Weights of a small transformer language model.
Size: 15 layers, 7 heads of 32, MLP 576 GeGLU, 9.75M parameters.
MLP neurons of a small language model. Each row is named by its layer, matrix (down: output weights) and neuron, and shows model dimensions 80-175. Each number is 50 + 12 x the weight over its row's rms, rounded and kept within 0 to 99. A neuron's up and down rows have the sign that makes its largest values positive.
After each neuron's rows, "fires before" lists the tokens most often just after its 100 highest values on Wikipedia text that the model never trained on.

L6.down290:44 58 52 46 47 40 62 53 59 53 47 43 52 68 60 29 48 56 64 52 45 51 75 56 41 87 39 64 58 52 57 49 42 45 54 50 41 55 43 49 50 47 62 55 41 50 37 45 55 45 36 48 28 26 55 48 44 46 39 64 49 41 54 47 39 45 69 60 46 41 52 77 63 47 42 65 71 42 48 42 59 41 63 52 49 58 39 33 55 46 37 49 61 54 60 55
fires before: ", ", ". ", ".", "; ", ": ", "\n"

L3.down402:50 58 58 44 51 61 72 36 36 62 50 57 35 53 54 58 68 38 46 52 41 46 62 56 38 82 50 60 41 46 40 39 32 34 50 49 36 67 43 30 48 48 47 54 42 64 70 42 63 71 59 39 43 66 53 44 26 29 69 44 43 52 55 38 66 59 51 77 38 35 64 46 58 35 85 55 68 56 44 52 62 67 43 55 45 62 44 74 54 64 55 42 57 28 35 53
fires before: "\n", "\n\n", "==="

L10.down444:58 43 53 62 47 64 62 49 41 51 51 40 54 57 63 46 71 50 39 36 65 57 58 34 52 66 54 51 14 49 51 69 51 41 40 59 49 61 68 46 46 38 41 55 45 36 68 67 66 57 52 43 36 59 41 50 41 38 70 58 57 46 46 50 35 54 71 42 29 30 44 71 42 61 50 40 37 64 47 38 63 52 47 64 64 49 46 64 67 59 71 35 76 43 39 47
fires before: "\n", "\n\n", "on ", "% "

L9.down6:53 78 39 65 61 67 58 51 56 74 51 70 37 61 55 49 29 77 53 51 54 63 59 48 43 27 57 38 52 56 72 60 42 52 45 52 44 62 56 61 55 53 55 60 40 39 36 59 67 58 46 39 42 50 50 40 54 44 55 32 30 72 36 35 21 39 50 68 35 37 44 49 36 43 55 51 42 44 71 59 26 48 56 51 48 33 39 68 43 54 34 58 51 33 39 56
fires before: "| ", "|"

L5.down389:48 41 31 46 48 31 55 57 46 43 25 42 48 50 46 56 48 37 34 61 55 59 50 32 62 46 65 31 59 51 43 56 52 35 31 44 53 47 46 56 49 72 52 58 62 56 36 47 46 49 57 55 46 50 73 34 60 56 52 47 79 65 52 50 81 19 37 59 48 36 57 46 35 43 36 67 51 45 47 50 60 63 31 41 51 62 60 52 31 32 49 50 54 57 39 37
fires before: ".", "; ", ",", "″", "2 ", "5 "

L7.down422:36 53 51 36 34 32 45 51 51 48 48 49 44 41 68 44 34 44 54 56 58 35 55 41 46 38 50 38 42 36 61 39 45 54 55 35 64 68 37 49 31 46 41 69 47 41 32 49 50 51 45 37 54 53 39 46 60 68 63 60 41 36 34 56 47 51 56 30 43 50 53 53 58 55 44 50 64 63 71 47 82 60 51 48 60 71 55 42 64 63 48 55 55 68 55 39
fires before: "(", "| ", "years "

L11.down323:60 59 71 65 51 44 42 58 53 62 73 52 56 38 48 60 49 58 57 63 62 44 38 52 54 36 61 45 25 34 50 35 59 53 42 70 64 46 22 51 60 50 72 65 31 53 36 45 54 52 43 33 65 35 36 46 36 70 41 58 50 49 36 57 53 51 67 59 50 52 65 64 48 64 56 26 50 67 40 59 51 51 53 51 46 43 53 59 35 47 42 54 58 50 40 46
fires before: "ed ", "s ", "es ", "ing ", "ered ", ", "

L5.down445:78 53 44 47 50 90 63 23 65 56 71 61 58 59 63 46 46 69 64 41 57 56 37 50 49 33 64 50 41 43 56 62 47 50 69 56 50 40 44 64 61 46 57 42 50 62 61 74 55 59 28 36 34 41 44 36 56 61 64 55 47 50 42 46 30 47 38 48 48 36 75 59 40 58 45 61 32 51 29 46 63 37 54 63 52 55 61 52 42 40 52 48 55 50 21 32
fires before: "| ", "|", "Th"

L11.down329:54 54 78 62 60 50 37 45 51 55 60 59 41 54 45 43 52 51 48 33 43 50 45 47 53 49 57 42 34 43 58 56 40 54 52 23 51 45 52 53 67 62 25 51 71 54 60 66 48 42 62 37 48 53 46 65 39 52 22 39 51 54 46 38 70 46 41 38 53 24 28 64 66 51 63 22 25 67 61 48 38 46 43 64 60 48 47 69 41 56 65 53 58 57 51 27
fires before: "\n", "\n\n", "|---|---|---|"

L9.down413:65 39 19 42 42 39 43 44 44 47 42 32 41 44 40 30 69 67 50 24 50 57 49 52 63 70 42 64 56 52 53 65 44 57 40 39 50 45 47 36 36 55 57 69 40 47 55 40 51 46 59 69 63 36 47 38 70 61 51 32 55 69 41 51 62 38 37 28 49 29 65 39 42 45 70 64 44 38 47 50 45 49 52 61 33 49 64 34 59 51 41 48 38 66 59 65
fires before: ", ", ". ", ".", ": ", "'", "\n"

L12.down185:38 58 58 39 44 24 46 56 57 51 60 56 45 49 33 51 56 44 45 35 42 36 47 62 49 49 44 22 53 42 51 63 38 36 43 51 33 65 73 41 47 37 40 54 37 42 61 45 39 70 39 42 55 63 65 42 55 56 27 46 67 44 41 46 48 54 36 66 59 53 37 49 61 43 49 39 27 59 50 28 39 55 60 32 52 27 59 54 49 32 56 67 56 53 48 44
fires before: ", ", ". ", "==", ".", "\n"

L9.down207:50 54 40 50 60 54 41 37 46 24 56 32 57 31 56 37 37 64 51 45 52 60 55 44 40 50 56 44 56 44 59 59 45 45 48 46 51 40 41 47 69 38 66 68 34 54 51 34 37 47 51 51 51 58 51 42 75 48 42 55 38 71 44 61 32 39 30 56 53 50 68 64 56 28 64 35 36 28 41 58 37 34 62 45 35 56 61 51 31 79 32 47 39 63 53 40
fires before: "\n", ", ", ". ", "\n\n", "."

L9.down342:34 52 54 54 45 47 37 27 62 51 57 53 69 62 71 47 43 57 40 66 43 33 47 44 80 16 43 41 40 35 49 68 56 47 25 55 65 48 42 55 33 48 70 45 50 38 40 50 49 13 43 76 61 63 30 43 54 45 69 47 41 41 44 66 53 46 57 26 46 55 47 35 62 35 50 56 58 43 44 33 59 62 45 62 44 40 38 33 46 45 47 37 45 60 62 70
fires before: "| ", "(", "1", "88", "– ", "- "

L10.down558:57 59 52 50 40 48 66 60 49 44 55 62 26 45 44 64 68 35 34 57 50 43 62 49 54 41 46 49 56 52 47 46 22 52 53 58 56 41 69 57 47 63 77 41 44 62 39 55 58 42 36 71 34 66 63 34 52 28 63 46 73 66 39 65 48 55 36 48 49 48 71 26 55 55 60 50 69 69 61 37 44 59 65 55 28 58 50 69 47 51 55 44 37 32 51 41
fires before: "| ", "|", "1"

L10.down323:41 63 57 53 58 29 52 19 68 49 46 63 38 54 52 60 80 39 63 55 47 41 66 45 37 71 47 46 61 40 62 53 31 29 52 49 50 63 61 68 40 53 62 60 45 58 54 59 58 37 43 48 48 45 64 55 37 60 49 55 37 60 61 46 56 72 56 39 40 63 40 45 64 41 71 55 49 49 52 47 65 84 30 43 47 52 25 28 36 52 49 44 63 54 52 46
fires before: ", ", ". ", ": ", ".", ") "

L9.down551:46 46 47 64 36 63 51 36 69 62 45 34 44 26 65 45 58 48 57 28 51 45 42 48 39 52 46 53 59 48 54 73 55 40 65 53 47 63 46 61 52 48 53 45 38 46 56 39 54 66 55 28 53 58 44 31 74 52 56 36 61 71 34 40 40 42 48 37 52 23 65 72 41 68 53 59 50 48 48 73 57 49 32 68 29 35 29 57 59 34 60 40 49 52 52 40
fires before: ", ", ". ", "==", ".", "\n", ": "

L11.down374:29 65 49 50 59 49 47 60 43 69 62 30 56 59 42 48 34 40 25 51 47 32 62 52 27 71 48 29 55 51 65 67 45 39 39 51 62 69 52 54 40 37 44 53 36 38 50 47 46 16 36 28 57 56 69 48 53 63 35 55 45 49 50 57 56 56 58 22 43 55 59 61 61 35 50 59 60 46 64 51 56 57 51 68 61 56 56 50 45 36 51 37 44 45 41 53
fires before: "1 ", "0 ", "2 ", "4 ", "22 ", "3 "

L3.down357:38 65 71 38 36 40 53 51 49 46 47 31 43 41 40 60 40 58 49 37 59 35 63 37 66 57 49 38 55 40 62 40 53 58 63 47 40 46 46 31 61 57 56 64 54 58 48 48 58 56 35 36 33 44 48 73 61 44 56 47 79 54 64 71 74 43 43 58 56 52 47 42 28 42 32 59 46 41 48 53 66 31 39 59 34 68 73 28 36 29 32 56 30 60 33 32
fires before: ".", ",", "n ", "ned ", "n", "ow "

L11.down368:60 54 64 52 54 56 39 62 51 38 41 53 35 51 51 42 30 41 37 60 51 51 54 46 60 48 33 57 61 67 59 66 44 51 53 48 49 54 58 41 56 31 31 64 28 40 53 56 54 48 45 45 35 37 50 38 28 46 60 46 49 53 48 53 76 47 82 44 46 65 58 55 41 58 59 42 55 25 45 33 65 50 60 32 40 41 33 46 71 52 50 54 64 48 46 31
fires before: "; ", "| ", "\n", "\" ", "–"

L5.down506:60 58 63 52 41 22 37 49 48 64 40 38 56 53 69 19 43 53 44 33 48 58 57 43 65 55 60 61 58 83 44 52 46 57 42 54 50 57 42 46 34 38 56 57 48 47 47 33 50 46 55 40 50 47 53 40 59 46 37 42 46 56 22 28 63 43 88 48 39 51 65 63 40 53 30 65 35 34 61 65 48 26 64 44 38 32 49 44 56 28 48 44 45 57 54 55
fires before: ".", ":", "; ", "\n", ",", "–"

L11.down541:66 63 48 53 48 57 68 45 48 52 52 53 57 48 46 47 63 58 26 55 68 56 60 48 66 63 53 49 55 30 47 44 50 67 58 58 64 46 41 53 36 48 64 29 42 47 64 42 63 46 37 39 56 52 73 52 49 63 50 41 61 67 61 69 58 47 65 46 46 49 70 38 52 60 42 67 66 56 57 60 35 39 52 64 57 70 46 68 32 36 37 40 61 45 39 25
fires before: "\n\n", "\n"

L6.down558:61 44 32 64 60 60 62 55 56 34 40 38 52 47 60 57 36 57 28 49 32 58 42 53 49 43 57 38 57 64 58 65 71 37 66 53 41 68 61 41 53 64 66 61 54 58 51 35 54 62 47 45 70 60 55 52 47 50 48 47 43 62 40 31 77 55 48 61 34 48 51 68 31 50 52 44 46 44 59 36 46 41 55 55 51 73 71 59 39 48 39 37 35 34 57 28
fires before: "| ", "\n", "\n\n"

L6.down58:67 67 43 26 59 32 68 68 55 29 55 50 47 41 67 42 51 62 55 50 60 46 49 57 64 40 45 69 51 43 56 65 41 54 57 39 41 73 61 49 58 36 32 49 60 37 59 41 44 41 56 70 45 38 49 39 58 68 53 53 52 35 16 52 41 49 54 53 69 24 52 69 45 67 52 41 58 47 66 50 64 46 46 62 44 58 57 39 74 32 58 62 32 60 35 55
fires before: ", ", ". ", ".", "ing"

L12.down169:42 60 55 48 49 44 50 54 46 41 46 56 57 27 53 61 31 52 58 62 49 68 37 42 73 47 65 69 55 64 36 56 53 49 43 47 66 47 43 70 53 50 66 66 34 64 26 48 44 35 47 55 48 56 69 22 52 76 52 60 55 41 76 39 61 31 52 53 51 50 68 57 59 32 63 48 58 34 47 64 44 50 45 86 46 62 47 54 77 54 45 48 64 41 47 39
fires before: ", ", ". ", "\n", "; ", ")", "-"

L10.down526:43 61 49 50 52 58 65 51 57 66 69 27 62 60 54 39 43 34 59 43 55 60 32 51 33 45 58 50 42 51 53 31 43 58 26 46 54 49 33 43 40 61 59 58 58 48 39 42 42 52 36 39 38 62 62 36 49 52 29 55 59 39 46 76 88 51 46 66 66 42 66 53 44 46 67 60 28 58 42 59 54 52 37 38 22 52 62 60 38 54 62 51 43 60 54 63
fires before: "| ", "(", "|", "–"

L3.down286:39 60 71 14 41 39 43 60 52 47 32 50 47 63 35 53 46 54 55 61 54 77 71 35 52 51 56 32 59 49 62 55 60 49 45 53 32 51 52 64 40 42 35 64 30 37 43 58 36 54 43 50 37 35 55 52 54 62 40 49 62 55 54 41 52 55 46 31 68 47 47 37 60 38 56 47 31 45 60 42 41 71 36 43 51 48 53 45 70 41 34 44 50 47 63 57
fires before: "\n", "\n\n"

L9.down157:54 54 33 55 72 50 54 36 39 70 48 33 49 62 52 57 47 49 30 53 42 68 42 47 67 42 75 30 68 53 50 51 38 52 53 58 61 41 47 55 43 41 62 36 55 37 40 48 62 47 55 53 47 45 55 55 51 56 64 36 65 63 45 66 41 52 30 62 38 52 77 57 46 21 53 65 53 47 52 71 39 46 43 47 14 41 60 63 38 50 65 37 52 39 56 33
fires before: "| ", "in ", "W ", "and ", "1 "

L10.down529:53 47 32 26 55 49 73 64 69 57 65 62 31 65 24 53 67 70 49 55 50 68 42 52 60 62 56 36 50 62 34 56 54 57 41 53 64 61 48 55 56 61 67 48 51 29 56 45 58 38 62 64 35 45 52 44 66 65 30 40 40 40 38 69 35 61 27 62 74 57 41 62 57 56 48 55 30 44 70 46 35 53 47 50 34 43 61 37 47 55 58 32 63 53 37 24
fires before: ", ", ") ", ")", ". ", "), ", "–"

L3.down299:54 59 44 51 45 44 58 63 61 74 42 58 29 41 41 79 55 34 47 49 25 24 56 42 38 65 64 37 29 66 48 44 38 39 49 50 72 42 30 44 47 33 55 47 57 69 46 66 33 48 49 41 47 46 76 45 53 57 39 43 37 43 36 62 48 51 38 62 65 52 55 62 43 49 42 59 47 48 58 46 46 34 42 33 62 54 66 53 42 50 47 42 60 46 46 73
fires before: ", ", ") ", ". ", ".", "6", ")"

L5.down267:65 46 47 52 46 70 42 43 56 44 42 53 46 53 54 57 43 53 56 49 74 35 41 67 58 45 45 51 40 47 60 55 35 33 34 55 47 33 48 25 48 53 44 48 57 47 43 71 34 34 71 40 36 39 47 61 73 44 32 48 39 49 57 57 36 40 25 55 31 34 22 41 57 50 46 67 41 51 30 69 60 48 72 36 44 52 33 51 37 19 56 43 46 49 56 63
fires before: "0 ", "— ", " ", "| "

L11.down552:68 55 30 47 56 74 57 46 61 50 50 42 48 47 72 45 47 50 51 62 60 53 66 40 51 38 58 16 44 52 48 38 54 56 31 48 30 59 56 44 54 45 49 49 37 31 37 55 42 30 42 38 49 54 67 53 59 48 49 44 24 64 67 56 76 54 55 57 35 61 35 59 52 54 78 56 47 37 36 32 47 42 53 24 63 58 46 38 33 43 24 31 50 68 43 36
fires before: "| ", "|"

L12.down111:54 39 60 44 44 58 68 46 44 76 46 57 53 47 43 64 45 44 35 35 17 53 73 43 53 47 62 36 59 64 32 33 59 38 59 52 36 54 68 33 39 39 47 48 42 36 55 54 59 55 63 56 54 47 69 54 62 56 56 59 33 62 59 49 58 73 64 52 54 53 48 36 57 48 54 60 37 24 56 25 40 55 51 35 69 48 51 44 58 42 69 47 58 49 29 55
fires before: ". ", ", ", ": ", "\n", "."

L12.down300:53 40 54 41 46 34 65 74 53 49 60 41 42 50 35 43 37 47 46 33 52 45 38 50 46 56 44 44 53 51 50 48 58 52 51 45 65 53 46 45 29 59 54 44 30 41 42 51 45 43 48 14 30 44 59 56 65 31 58 54 82 44 64 47 58 29 60 53 49 48 36 74 37 37 38 29 32 54 37 48 46 40 39 61 55 45 48 61 54 63 40 35 31 47 50 43
fires before: "\n", "\n\n", "| ", "; ", ", "

L11.down309:26 48 55 76 44 43 54 48 51 52 46 74 40 43 39 67 39 48 40 53 39 65 53 61 60 46 46 43 47 40 55 61 58 59 53 57 58 63 52 59 52 38 48 65 50 39 57 49 36 28 55 57 80 66 17 48 67 33 45 52 44 51 41 46 57 61 56 49 22 48 43 49 49 41 53 59 44 50 48 59 38 49 54 60 53 58 59 50 54 42 37 46 45 49 42 53
fires before: "0", "1", "| ", "000 "

L3.down24:42 73 52 63 58 58 51 69 68 47 50 55 59 50 40 42 61 73 58 45 67 57 50 75 35 41 38 24 33 61 36 59 37 68 35 49 50 47 36 58 43 61 36 61 36 47 56 42 51 59 57 46 56 58 60 55 70 39 32 71 41 66 45 51 66 57 43 41 28 42 65 50 68 37 48 63 48 50 43 63 28 55 14 44 62 61 78 57 66 42 46 46 51 70 49 57
fires before: "| ", "|"

L5.down397:58 62 49 58 45 53 59 68 43 68 67 48 45 65 41 55 35 55 69 35 48 50 65 49 46 43 45 49 56 62 77 76 60 50 43 63 59 42 47 23 45 56 62 47 34 33 62 38 55 44 54 50 54 46 39 54 60 21 51 62 40 53 54 51 66 80 49 54 39 64 45 54 27 52 79 69 76 50 63 47 48 54 43 41 84 42 44 55 62 50 27 65 48 64 47 53
fires before: "| ", "|"

L12.down301:52 76 66 30 69 46 37 54 65 73 42 43 51 43 64 68 44 57 62 47 56 48 48 29 60 41 53 53 36 49 39 28 66 58 39 46 77 47 33 48 60 43 51 55 52 36 37 58 50 51 52 58 38 43 47 52 42 65 40 50 47 34 46 56 54 38 76 76 58 41 63 55 57 56 62 69 38 27 58 43 34 54 53 50 75 64 69 32 53 50 45 37 60 47 45 57
fires before: "ed ", "s ", "ing ", "es ", "ed", "s"

L5.down139:46 54 66 35 27 43 35 45 74 80 58 57 30 45 47 57 50 39 51 47 48 54 60 55 52 47 61 57 58 55 45 38 51 70 63 36 62 40 43 65 63 42 56 75 42 70 31 59 52 32 52 20 59 34 54 57 40 36 43 38 46 47 42 30 40 52 66 52 38 43 49 57 64 60 55 46 46 44 39 31 67 40 28 47 30 61 32 38 56 40 42 20 55 40 44 41
fires before: ", ", ". ", "ick", ".", "–", "), "

L12.down71:74 31 30 44 70 22 60 57 36 48 52 47 34 66 62 57 48 52 39 49 36 38 67 52 65 69 48 55 65 69 71 31 50 63 57 64 51 33 37 63 33 55 56 36 47 52 54 49 49 46 58 53 62 57 79 48 58 44 52 48 38 47 23 45 62 69 54 20 46 47 49 55 66 53 50 58 35 43 46 50 47 48 49 46 53 43 52 60 54 50 63 35 45 52 48 45
fires before: ", ", ". ", "s ", "s", ") ", "ing "

L10.down399:45 51 70 54 51 63 66 40 69 17 36 46 44 34 45 45 51 55 43 38 37 80 69 57 50 51 47 52 57 26 43 70 48 36 55 44 62 47 54 63 54 61 47 57 57 44 68 45 50 47 64 56 38 58 57 56 63 53 45 53 36 54 22 45 73 42 45 58 45 66 65 48 58 62 39 64 52 25 50 65 43 51 45 61 14 53 59 55 31 62 63 42 48 45 41 47
fires before: ", ", ". ", "s ", "s", "; ", "\n"

L12.down199:43 48 39 36 55 37 41 50 33 50 61 53 42 76 47 32 60 49 41 38 57 61 58 40 63 48 38 54 61 63 36 59 44 30 68 46 37 63 48 47 33 59 45 32 66 72 46 24 56 47 53 51 31 44 48 36 20 63 56 50 59 47 38 62 61 41 64 51 55 53 34 65 38 57 44 48 57 56 48 41 56 39 55 74 49 63 49 45 57 54 34 47 68 52 45 37
fires before: ", ", "'", "; ", ". ", "-", "ar "

L10.down286:44 58 57 67 67 44 46 47 46 59 58 41 48 54 44 56 45 41 48 46 37 44 43 64 56 66 53 69 54 37 30 30 31 67 61 46 42 65 68 39 36 52 37 61 64 58 50 43 50 38 47 42 41 55 42 65 44 55 48 46 76 59 47 55 79 56 45 52 44 60 43 44 64 61 56 47 46 48 44 37 56 66 41 51 33 41 41 54 46 34 40 48 51 51 44 15
fires before: "\n", "\n\n"

L7.down343:63 65 39 66 55 49 34 57 61 35 59 53 47 44 61 52 22 62 56 66 31 51 58 50 52 80 32 50 49 52 64 64 71 68 62 40 50 43 43 41 46 37 58 59 48 64 42 46 47 49 34 49 78 66 67 47 49 60 49 45 46 60 30 62 56 54 76 43 43 30 46 60 58 37 65 40 43 70 53 59 39 28 31 60 59 51 53 60 65 62 55 50 57 43 25 49
fires before: "0 ", "1 ", "0", "1", "3 ", "201"

L10.down47:14 45 47 59 66 45 51 47 74 52 42 51 33 55 51 50 33 66 53 58 55 54 43 54 50 52 59 33 45 65 32 45 31 52 52 49 58 59 46 51 46 71 81 52 54 55 59 38 59 41 38 44 39 60 66 54 30 61 68 44 41 54 68 64 73 57 76 49 58 57 49 50 55 41 50 59 49 66 56 30 67 70 47 65 55 48 58 50 61 46 38 61 56 66 50 57
fires before: "| ", "|", "("

L6.down542:67 69 49 39 39 53 33 31 26 64 40 47 48 77 51 40 58 50 52 45 60 66 64 47 49 63 56 43 42 52 56 53 61 56 41 49 55 34 49 73 69 46 42 56 34 33 67 67 51 35 38 45 51 57 46 46 46 44 50 82 37 39 83 60 45 54 66 68 82 47 41 52 45 54 36 32 29 48 42 73 61 55 51 63 49 39 39 62 83 56 47 61 52 52 49 46
fires before: "\n\n", "C", "\n", "0"

L6.down271:44 51 56 66 40 74 60 47 63 33 52 72 36 34 44 51 21 39 60 67 49 49 48 66 24 64 49 42 82 64 67 60 48 61 38 46 55 39 58 46 48 70 63 62 36 40 44 29 42 65 53 30 45 45 49 24 68 43 32 57 53 47 41 52 59 48 50 63 45 50 65 55 58 49 75 30 43 38 33 45 48 43 37 56 47 28 51 57 40 66 55 57 28 58 45 78
fires before: "| ", "|"

L12.down461:52 37 43 61 60 50 47 34 59 55 56 53 42 38 56 63 42 55 46 25 28 57 58 39 69 37 52 37 64 58 55 68 53 48 60 51 55 73 45 50 72 36 54 43 50 45 34 29 47 56 60 56 70 77 50 31 58 53 45 40 50 48 40 60 62 63 73 50 63 58 27 52 48 29 61 60 49 46 49 70 38 47 56 51 51 53 84 78 54 38 55 37 54 28 48 67
fires before: "| ", "(", "alist", "0 ", ", ", "; "

L12.down556:32 38 30 38 53 41 61 46 49 56 39 50 60 58 52 51 51 37 42 46 45 60 34 70 51 30 71 41 61 73 45 49 29 46 66 63 70 45 51 41 28 44 38 58 61 50 48 43 70 51 52 52 46 64 61 21 36 71 69 33 69 46 51 51 55 30 46 64 56 51 58 52 71 64 54 59 35 50 62 73 46 45 41 58 48 48 53 58 54 61 42 49 39 63 38 38
fires before: ", ", ".", ". ", "==", ": ", "\n"

L5.down407:28 53 39 76 45 29 41 52 28 72 48 54 65 99 39 39 34 53 57 49 38 41 36 32 62 37 50 64 47 57 35 47 72 49 56 52 77 59 48 60 40 52 50 71 39 50 56 30 56 40 44 65 64 38 61 66 56 32 69 47 48 54 36 37 49 32 56 25 59 55 49 58 41 57 41 52 44 63 43 43 49 43 36 58 57 31 54 42 27 59 55 73 60 56 47 36
fires before: "| ", "(", " ", "\n\n", "|", "of "

L5.down125:40 60 33 49 37 46 40 46 56 49 45 84 48 58 38 37 43 43 56 42 71 62 62 45 56 20 54 32 45 56 36 52 53 54 54 42 61 50 42 50 53 32 62 60 32 44 48 60 71 34 56 52 41 52 70 49 26 27 51 57 67 48 61 41 54 44 40 62 62 45 47 45 35 34 62 37 46 36 58 67 67 57 67 45 44 51 61 57 48 26 54 40 55 51 50 43
fires before: "\n", "\n\n"

L5.down258:35 55 35 39 64 35 48 56 25 41 47 38 39 44 56 45 32 37 44 59 60 52 37 62 57 49 67 27 42 62 21 42 50 60 54 57 50 53 57 76 60 65 67 58 53 60 47 43 50 54 34 41 73 56 54 51 56 67 59 54 55 77 49 57 58 40 26 62 36 34 47 68 49 47 71 59 55 38 50 46 26 56 40 54 54 54 70 52 52 63 76 57 44 38 41 60
fires before: "| ", "|", "("

L10.down385:63 44 47 48 56 56 52 70 41 59 43 53 48 62 39 36 47 35 36 62 25 67 40 31 61 43 58 61 37 66 54 53 54 28 67 65 49 49 40 26 44 61 57 47 46 42 41 30 46 36 52 60 36 71 51 39 57 37 53 65 50 23 34 59 43 37 34 47 47 48 56 79 33 41 63 40 31 43 51 62 54 56 37 37 38 52 43 66 64 58 36 36 35 52 70 60
fires before: ", ", ". ", ".", "\n", ": ", "; "

L6.down481:36 43 56 67 44 75 29 46 43 53 54 42 50 64 74 34 42 44 51 32 41 45 72 27 45 57 35 49 42 60 67 47 63 55 45 45 49 39 50 41 63 58 39 64 48 45 43 47 47 43 38 45 55 36 37 40 45 73 41 56 51 66 67 54 43 38 31 53 60 35 60 50 46 39 53 51 28 40 55 66 54 39 39 43 61 54 41 63 41 43 41 58 40 52 39 67
fires before: "\n", "\n\n"

L9.down552:33 58 64 46 61 53 40 50 62 57 31 48 38 62 44 48 57 42 45 41 19 50 55 41 33 40 31 64 40 57 44 37 59 59 62 48 28 57 34 36 32 50 65 44 45 41 64 55 51 42 42 31 46 57 66 55 30 30 32 63 49 53 58 53 58 60 64 51 63 40 58 48 58 62 67 33 27 41 61 57 44 62 61 48 53 52 64 34 69 40 52 69 69 40 32 27
fires before: "\n", "\n\n"

L10.down226:61 64 57 41 53 50 51 38 41 58 52 37 33 60 45 81 32 40 38 60 49 36 65 46 77 44 36 26 76 69 50 66 36 55 46 50 45 51 50 47 57 71 61 49 49 66 53 47 41 36 43 46 70 65 47 47 47 23 47 45 31 57 44 71 51 69 56 53 42 55 47 61 39 60 52 65 63 66 31 69 21 63 65 40 55 42 38 74 45 31 60 65 75 58 56 51
fires before: "| ", "==", "ated "

L6.down111:66 24 63 70 60 70 52 59 70 57 59 58 57 51 55 53 68 53 34 55 70 51 42 51 48 63 60 59 49 70 75 63 56 34 43 73 51 53 63 47 57 58 67 54 62 61 54 48 39 58 28 42 43 40 56 59 63 27 61 57 31 39 51 53 32 60 67 58 39 48 63 48 35 45 57 49 42 56 45 67 57 53 69 67 42 62 64 31 32 47 52 50 48 30 73 50
fires before: "| ", "and ", "(", "|", "the ", "with "

L9.down137:36 63 54 39 44 57 59 36 50 50 47 40 55 40 30 59 48 46 39 40 45 23 45 46 77 48 49 42 48 36 51 49 52 68 39 52 35 58 64 43 59 41 64 57 51 73 52 57 56 50 56 58 49 60 51 35 39 57 73 51 46 36 42 50 53 36 40 58 53 46 46 42 68 31 62 48 45 42 44 48 55 60 46 45 31 52 41 66 31 59 59 68 53 51 49 53
fires before: "\n", "F", ", ", "; "

L3.down58:57 52 58 42 45 44 62 38 34 59 60 41 57 51 58 48 47 47 64 68 64 63 60 51 41 56 46 64 52 33 49 51 59 53 34 31 42 70 57 48 46 47 69 59 28 69 56 61 48 45 48 41 38 25 54 44 32 69 40 37 42 59 50 51 52 37 74 69 63 42 52 49 67 61 44 68 69 47 29 52 40 48 37 57 64 51 37 23 41 58 27 43 73 38 58 50
fires before: "s ", ", "

L3.down60:35 61 50 50 43 48 38 54 50 52 29 45 56 52 29 28 40 43 51 39 57 47 99 35 65 56 47 33 64 52 56 41 69 42 62 30 54 39 48 55 68 49 55 39 46 50 50 67 58 58 47 69 47 44 51 37 54 41 64 60 55 53 46 44 51 61 51 39 25 63 66 54 54 43 52 58 42 46 57 34 53 48 57 53 22 42 53 62 69 20 59 53 39 48 68 48
fires before: "\n", "ub", "\n\n"